python train.py --vocab_size=32000 --norm_place="pre" --norm_eps=1e-05 --tie_word_embeddings=false --init="normal" --init_std_up=0.0239 --learning_rate=0.00977 --lr_mult_qkv=0.5 --lr_mult_down=1.5
MLP neurons of a small language model. Each row is named by its layer, matrix (down: output weights) and neuron, and shows model dimensions 256-351. Each number is 128 + 32 x the weight over its row's rms, rounded and kept within 0 to 255. Numbers have three digits each.
After each neuron's rows, "fires before" lists the tokens most often just after its 100 highest values on Wikipedia text that the model never trained on.

L7.down989:136143170160103108149100147178150176087173143148180110077089112122151140196135109103122126165084091106125115101137065146135128103123135146125113118106120114135075129136153155144137089158107136034138104135090133159114145142131131094135123136145138093072007114101079162207139105107117133100
fires before: "\n", "-"

L2.down101:154158145141117129160179152146096212159133145127080147132121135146107154146144126116120147149124153116080130116139163058127149159142194116101174119133104131158134173023186144122111155157128195098127100150172098154160116169108132169138150129090113166088138206134173132102104079101142138063
fires before: " |", "a", " million", " cm"

L2.down1152:127131146093072152135114112154125117139078169166149151094181117088163111248188149117111132166084152169092115139113185154121138175141115143184121143127144143185159192130144145149171141137110118124105125136161134078107089082142082183081122131077149200135117116161093138105113110138147100158
fires before: " |", "s"

L2.down1253:099090155103123095146115094161105088153124138129174175190124128144128187168083137123127113105139177125190138145105136062166131141081119057126124124130107117142103130147156109146116137138137105125110158035133140175164115163069100086127166123128102184170089048103105163078169115187158206114
fires before: "'", ".", ",", " |", " in", " and"

L2.down377:128136116093097084159158161145176151144104170130145196144085096102145090101100137109095103112139143200098130144144121140106159124153146146115162142124213116177102123128140113132104059127129089159142136105101132215168082134133141158103138086100104091134077178130122127107127101124112135138
fires before: " |", ")", ",", "."

L2.down209:192107102139124126106129129136134121119090166148139068086132108112171114098151100094143131102109156128135102128169102106112203111187110181147103115124079161155146070125151109145058105114112088082139080102135156100117068068132126103135100163143138111135026106144139138174096134110146128183
fires before: " the", " to", " that", " at", " a", " from"

L2.down989:158093095173131206113079143146134072117169156194141141117085052116157118152102184130135089138109121153144158113097182064130101114171142184138188132155043145076104170120101064144157105178143147087141095176168115153143076094151114126094122123134133165143173155140134162174157064088143131102
fires before: " |", " million", " ×", "–"

L11.down503:123088087173062129063166169149166138127107171117116092146100087146121130133156111145106112080103127139116119114098143169146162100107174075095171103079119158119143125124049121101173130120127162087128073116122086106126155065134162093160171135121105097145085106163093151119159102158108085069
fires before: ",", ".", " and", " in", " by", " City"

L7.down300:071120116096098137117111110115104183130139136137162118103108144150149129109121175151088160110132099085158179095128136110169172114146118133175161106133128162088143112149137149086122099118114105128121154122127123129143074110118162137114139062183108139137084155102124116094136095156108163109
fires before: " |", " (", ":", " and", ","

L2.down916:152134191104140158100132068106081109137164136118112103123155106136141078118149125157125078149090183083196126134107153112150169141160140142139133129156108078092150154171150141152114094091119126046115083156115140092092136133164094111091132199149152186123126125159137121113143121105095164126
fires before: "\n", " of"

L11.down1489:169082169103134178105104162117168106132139166086147126183191120091094162116154184147147160183129173092074127124156136154147100110112003127086127121085133156133116129122125168125157086123100106159128114125090097146076067121131167123049147076153208177109011169128097204186186150154107172159
fires before: "\n"

L11.down417:139116163141138113163148143118077169099136135111083122175167150133122080119123078145100129162128128137175108113098130114133151163118088097139133155146141104140088152108184092127077158171109145155073122121060138145177103178178100174159142118123133169106000122106151148085147176160121126118
fires before: "\n"

L7.down1327:128104170080118137151121088105143130157096162120084146156122168117080127110147129120121163124120149137078128127069148080066148106131139174121113113140101165144158221104132091127180170169142158144182127150157177129118114144134151107144148087136125132119026117148153157119118153108102137106
fires before: "==", " ==", "===", " and"

L7.down1471:096119165086156152052177129101096086140146181116099159071100082035155152111139110148169175143150127136130085134142111125138131166158059150120194150132127121131082139083111091130083131071118190167154172088116135112133110147134134116149071103122086197127162165174083156131123181128174168091
fires before: "\n", "by", " P"

L7.down988:123148163174050101075108120167108104087117084109153179113101119139139146136133144108178126151146121125096125175081172107118152086125133141146088138125144124094068118187082106179092093084133230107119150109082165128104107127120118121131109123132117096080155112152123158116107114129119163161
fires before: " to", " of", " on", ")"

L2.down1001:139123124119104187132049167110145104135175148113151112107148125140162099238076133117135127184104133086095148174104093158089150154155112194194124104112105083148100105093097147150097103132133158122144088129155148122130070158159110168092126156113115102171151088154111158158116112134186105133
fires before: " |", " m", "m", " Con", " Score"

L2.down690:054089129180139090103143153141042122093143173169131163140128187099120081114117190140152078118136189127146129119081116152152187089152080133184098128133181123101059123086173175173080128091150165121091075192166127098143149109083096130112169148096110112169078124086074127102105133142143131103
fires before: " |", " \""

L7.down906:099139093129172081195125121115105105110120113135104183176164101098106110062201158139132159112100125155152073118132135109147067098025134121085132079135107114081143132152141120132119173112120115159162159117135044132112182151118049104188115065086156105166076124120119162109114140115076114134
fires before: "\n", " ", " Hard"

L7.down1292:118160161120136112138170071170111142137157161107084091163188065185109184177134095126128188105135170136071113104119097189157160177102190089130121113071107163096192131104103141147172167128107111137136083137127129098179118086133112141117169153119152141150064105141089145134084103152091139158
fires before: ",", " the", " he", " 2025,"

L2.down1087:108098066136049144120113172138144125122206125193117202120114080123131138123124184181140133167104108162173131092132164079151150154131168178135191112159089085077115105113060098143134146135132148116173121141177114136123057099083062147080165141078180121148111159103118143150169118100113136107
fires before: " |", " ×", " cm", " million"

L7.down915:086084205102125109176084082144053123149092095060164147062128150147131124171141037090097133144144125110122114128116140137120059155098161141116027131077125074198136187138094139105138125109163116116130145111078129162138067094101195091157091101101120170161000146108142184090132129146101110069
fires before: "\n", "=="

L7.down1173:115131120149138151072163141137220151091124108139144093110133159159108152155146165137107184110128117106119141153136168148105112107140151081146104101153124116096112088093097168126096210169096113060132092132120074106172147073105142114142178156191134105055059116118084121127119169143119110146
fires before: "\n", " and", " was", " ===", " of"

L7.down1281:156152098128166145096116077115156068179162112129041132135124092141124062146138129115139143111121149131145101170162059158096085182118166122126164099158109097136133124095173108097114162099151087112130189108096141104160131092124093086169119129132094089131000156139111188117106135110095074121
fires before: "-", "\n"

L2.down1258:129118114140092118103134185122083137099168128111144150113134158120094160127104125168118119139143173144149090126110157133092145115194114140145154113144115065135155128146107123092157090108172109082125114140141125109130077124101066124216097133143087183112120107087119143143119129110144115106
fires before: " |", " -", "."

L7.down1106:147181116089156148111097144058115118146093166142152203174173091172094153145049070120161087126090125105144095128131158172135085169122138115144121125134127133151151155132144137130107136145078051125099160104082070113120109132150109177120136138119171108105000143129173081126101109113115188161
fires before: "\n", "The"

L2.down939:143112102150153127118155151119068150094119125176213093092190152079135106151162130163182177116148097142133119128196145114149128145169158131067139109089209124167144176129137120132056089138139073087075168129130118120112077130126165119109131121113149136113119137146183183152158103156133175132
fires before: " |", ":", "in"

L2.down86:080125084147129092093150156173178106178161098081159134152081134138147176071108133176141129095130134176119077121139170154139075129094143084142121142151145099120051095126122111082119143169090084180134088068126100126110131134066119118163154150132149255121076108138150148155154107135142102129
fires before: " |", ",", "PH"

L11.down359:107109136124142114083099122095091120133039092107156177099053158143044156149101054069155177160122089129131136145122123108114130142146166124158146124194118153121126157136167122101063170134087168136127128129106092165144109154176107106131078095099132168109143088092094105140131126147156135109
fires before: " |", " are", " Time", " Team"

L11.down774:135086120188189134144068116083161100125095186159113134136151112116122081142163111168136180105147140119101123133053151103165126136135115118132105075111106134096162153087146125143088179076183212172154176202126112186151138212136145123129055116172111156117108073128118195110130126178105150100
fires before: " |", "/"

L7.down1487:096153127141149140131121133118114133182107129119170097129208195082154174203137137158112091111106134097205140137135181073148107107092132150178158114067145127076123164112101133140108164112121105161159107059172123079099147145127109150105083118068135123099136104066159166049042148080115163066
fires before: "\n"

L2.down922:091080068150139150123114157148160179133232089181141153086152146145110128070124079120108123170104134106171101184163137131110175138114149106201119084140120114127101158135091104084082172197140141079168150165189088070129112150125088165147095098113164112081086115128162125098141118174110143196
fires before: " |", ","

L2.down169:085138192110125162105091062065121079115177170121071074052179133136117082121137121139130098150111172093143083164137150133130124168117162137114142115170138047080145113116130143149096120125161182067111082085081088129025148151154121167121116180174107143121127176130133133122152122137124153145
fires before: "\n", "O", "OH", ","

L7.down959:089092189173142117080102200110150116105109121108153164113150129120094152118157089184077230121146136072175106145113074162133108153119123115122206058112101152181124126146095137110148145120110110140104122147111102139143094081128158157187150113136121071133139207110114112167139125085150131149
fires before: "\n", "---|---|---|---|"

L7.down1098:123118077137110175112127090103197103082168165171100132158143148179106077121147111109133138135138080150145120156162124101154104151132165095111141064154167220095095160090213192108114121136126097075134133137107191110132173096122141138161172199125161115207074130109091084192113109216122141101
fires before: "\n", " Azerbaijan", " \""

L7.down1058:111122107110082118095108089162150147116134126092130120124121087152116134093114147163116143093107101103116164144107129188147138146156130112181139100116135135152106151143153080142114078150084101114109135106114111162134090089168125123183107119139185139171097081097035112086159109155088142113
fires before: " to", "–19", "-", ";", " the", " on"

L2.down1334:118154109131123085129111155139088096150203142155100173138083135103139092097153149113122160152130134174124168174138154098161141110126119145169126090134112136129103147104117118125137113169145082092140154093105088149138111153144081152122125124145160150087203157098107203178139123123129134119
fires before: " |", "C"

L2.down1228:136097179149133072101090209114186137083105083083179129153097157061112153117165130155108161131113129101142128122115113100126151169044145101108199091130109162117109083156094183106118129114085089143125118127135031144145103122114176129106142118111127113132076171126092135112134178152161189153
fires before: "\n", "---|---|---|---|"

L2.down559:073183081148205126109150147126111146106186147129194136134141131154120229088097140137121109117066149092168107143168152140079163110166123178100167086136112137159042130091108125130158129147111123064169114176131110098140153127163062080154127180124114206130081107139134123176149144085095148123
fires before: " |", ".", " Photo"

L7.down222:147093056148073115104084058159114155098086180166133126142051131141079138072142086082104165126095145105125143107113110114096163174114129078128134092107139136119143091108085151150137127170122145096168125129162090106161120139102139151149130139207122127114216114105151123146101117148066073195
fires before: " the", " its", " her", " their", " his"

L7.down485:120111153102168139154095060143143226080081153130145163146206144155153177060111167139194114134180132143138134131157122188151117152169098136178131129077205138109125132121133100143159136128069104151117123115152115130129152149164138122147148078167142190101156110168086151131099147141216122096
fires before: "\n"

L7.down998:111113157143084079136123102133086092147114162156105156107147106090117132155115094078132158101137151123121094130124061142157152089139096143160081109138129098111152162129094159097119133047107160138174128098173136108102192140150161152123134174073155096128000119169113098083143084110115155140
fires before: "\n"

L11.down1318:097104164139164094125153196096138132094155121119164137115098107186130163151106111161117104110110189205120078155105100125149116157005088144154100099168117111123086111038136097160147096105161123137109178126131098149089143112110121078155133113066092124091035119084092179149101100124174120113
fires before: ",", ".", " in", "\n", ";", " to"

L2.down50:081110124139118102095121156122117096092139115081173150113121108123170142133094138143155146202122166136098090167132140107133168131140088155189091154145144146082124098087142175125139082138126120078116134150161151169115103061130090157096099173079125113148088180116156153168146127130120171128
fires before: " |", "."

L11.down1118:068139122130141163101172134148092096077135153114163148175135085137089181149153159138093116138120111081102114071103125089149137077102119125116141174095140147096148145179211159134144175097082129155156133111121069176093118063158153097110097131110153133149148134183109155153115172108133184115
fires before: " the", " that", " least"

L2.down1399:124155047185157062156128120160067162104173102160132083077126116170125108170049108116079140110085181107090121166162148082082146098071088113134163164144154119137164130121101159178118101116108129155178143163089166118078171173142154121140164119092138134137036109064114117183127170077149154162
fires before: " |", ",", " season", "\n", " ("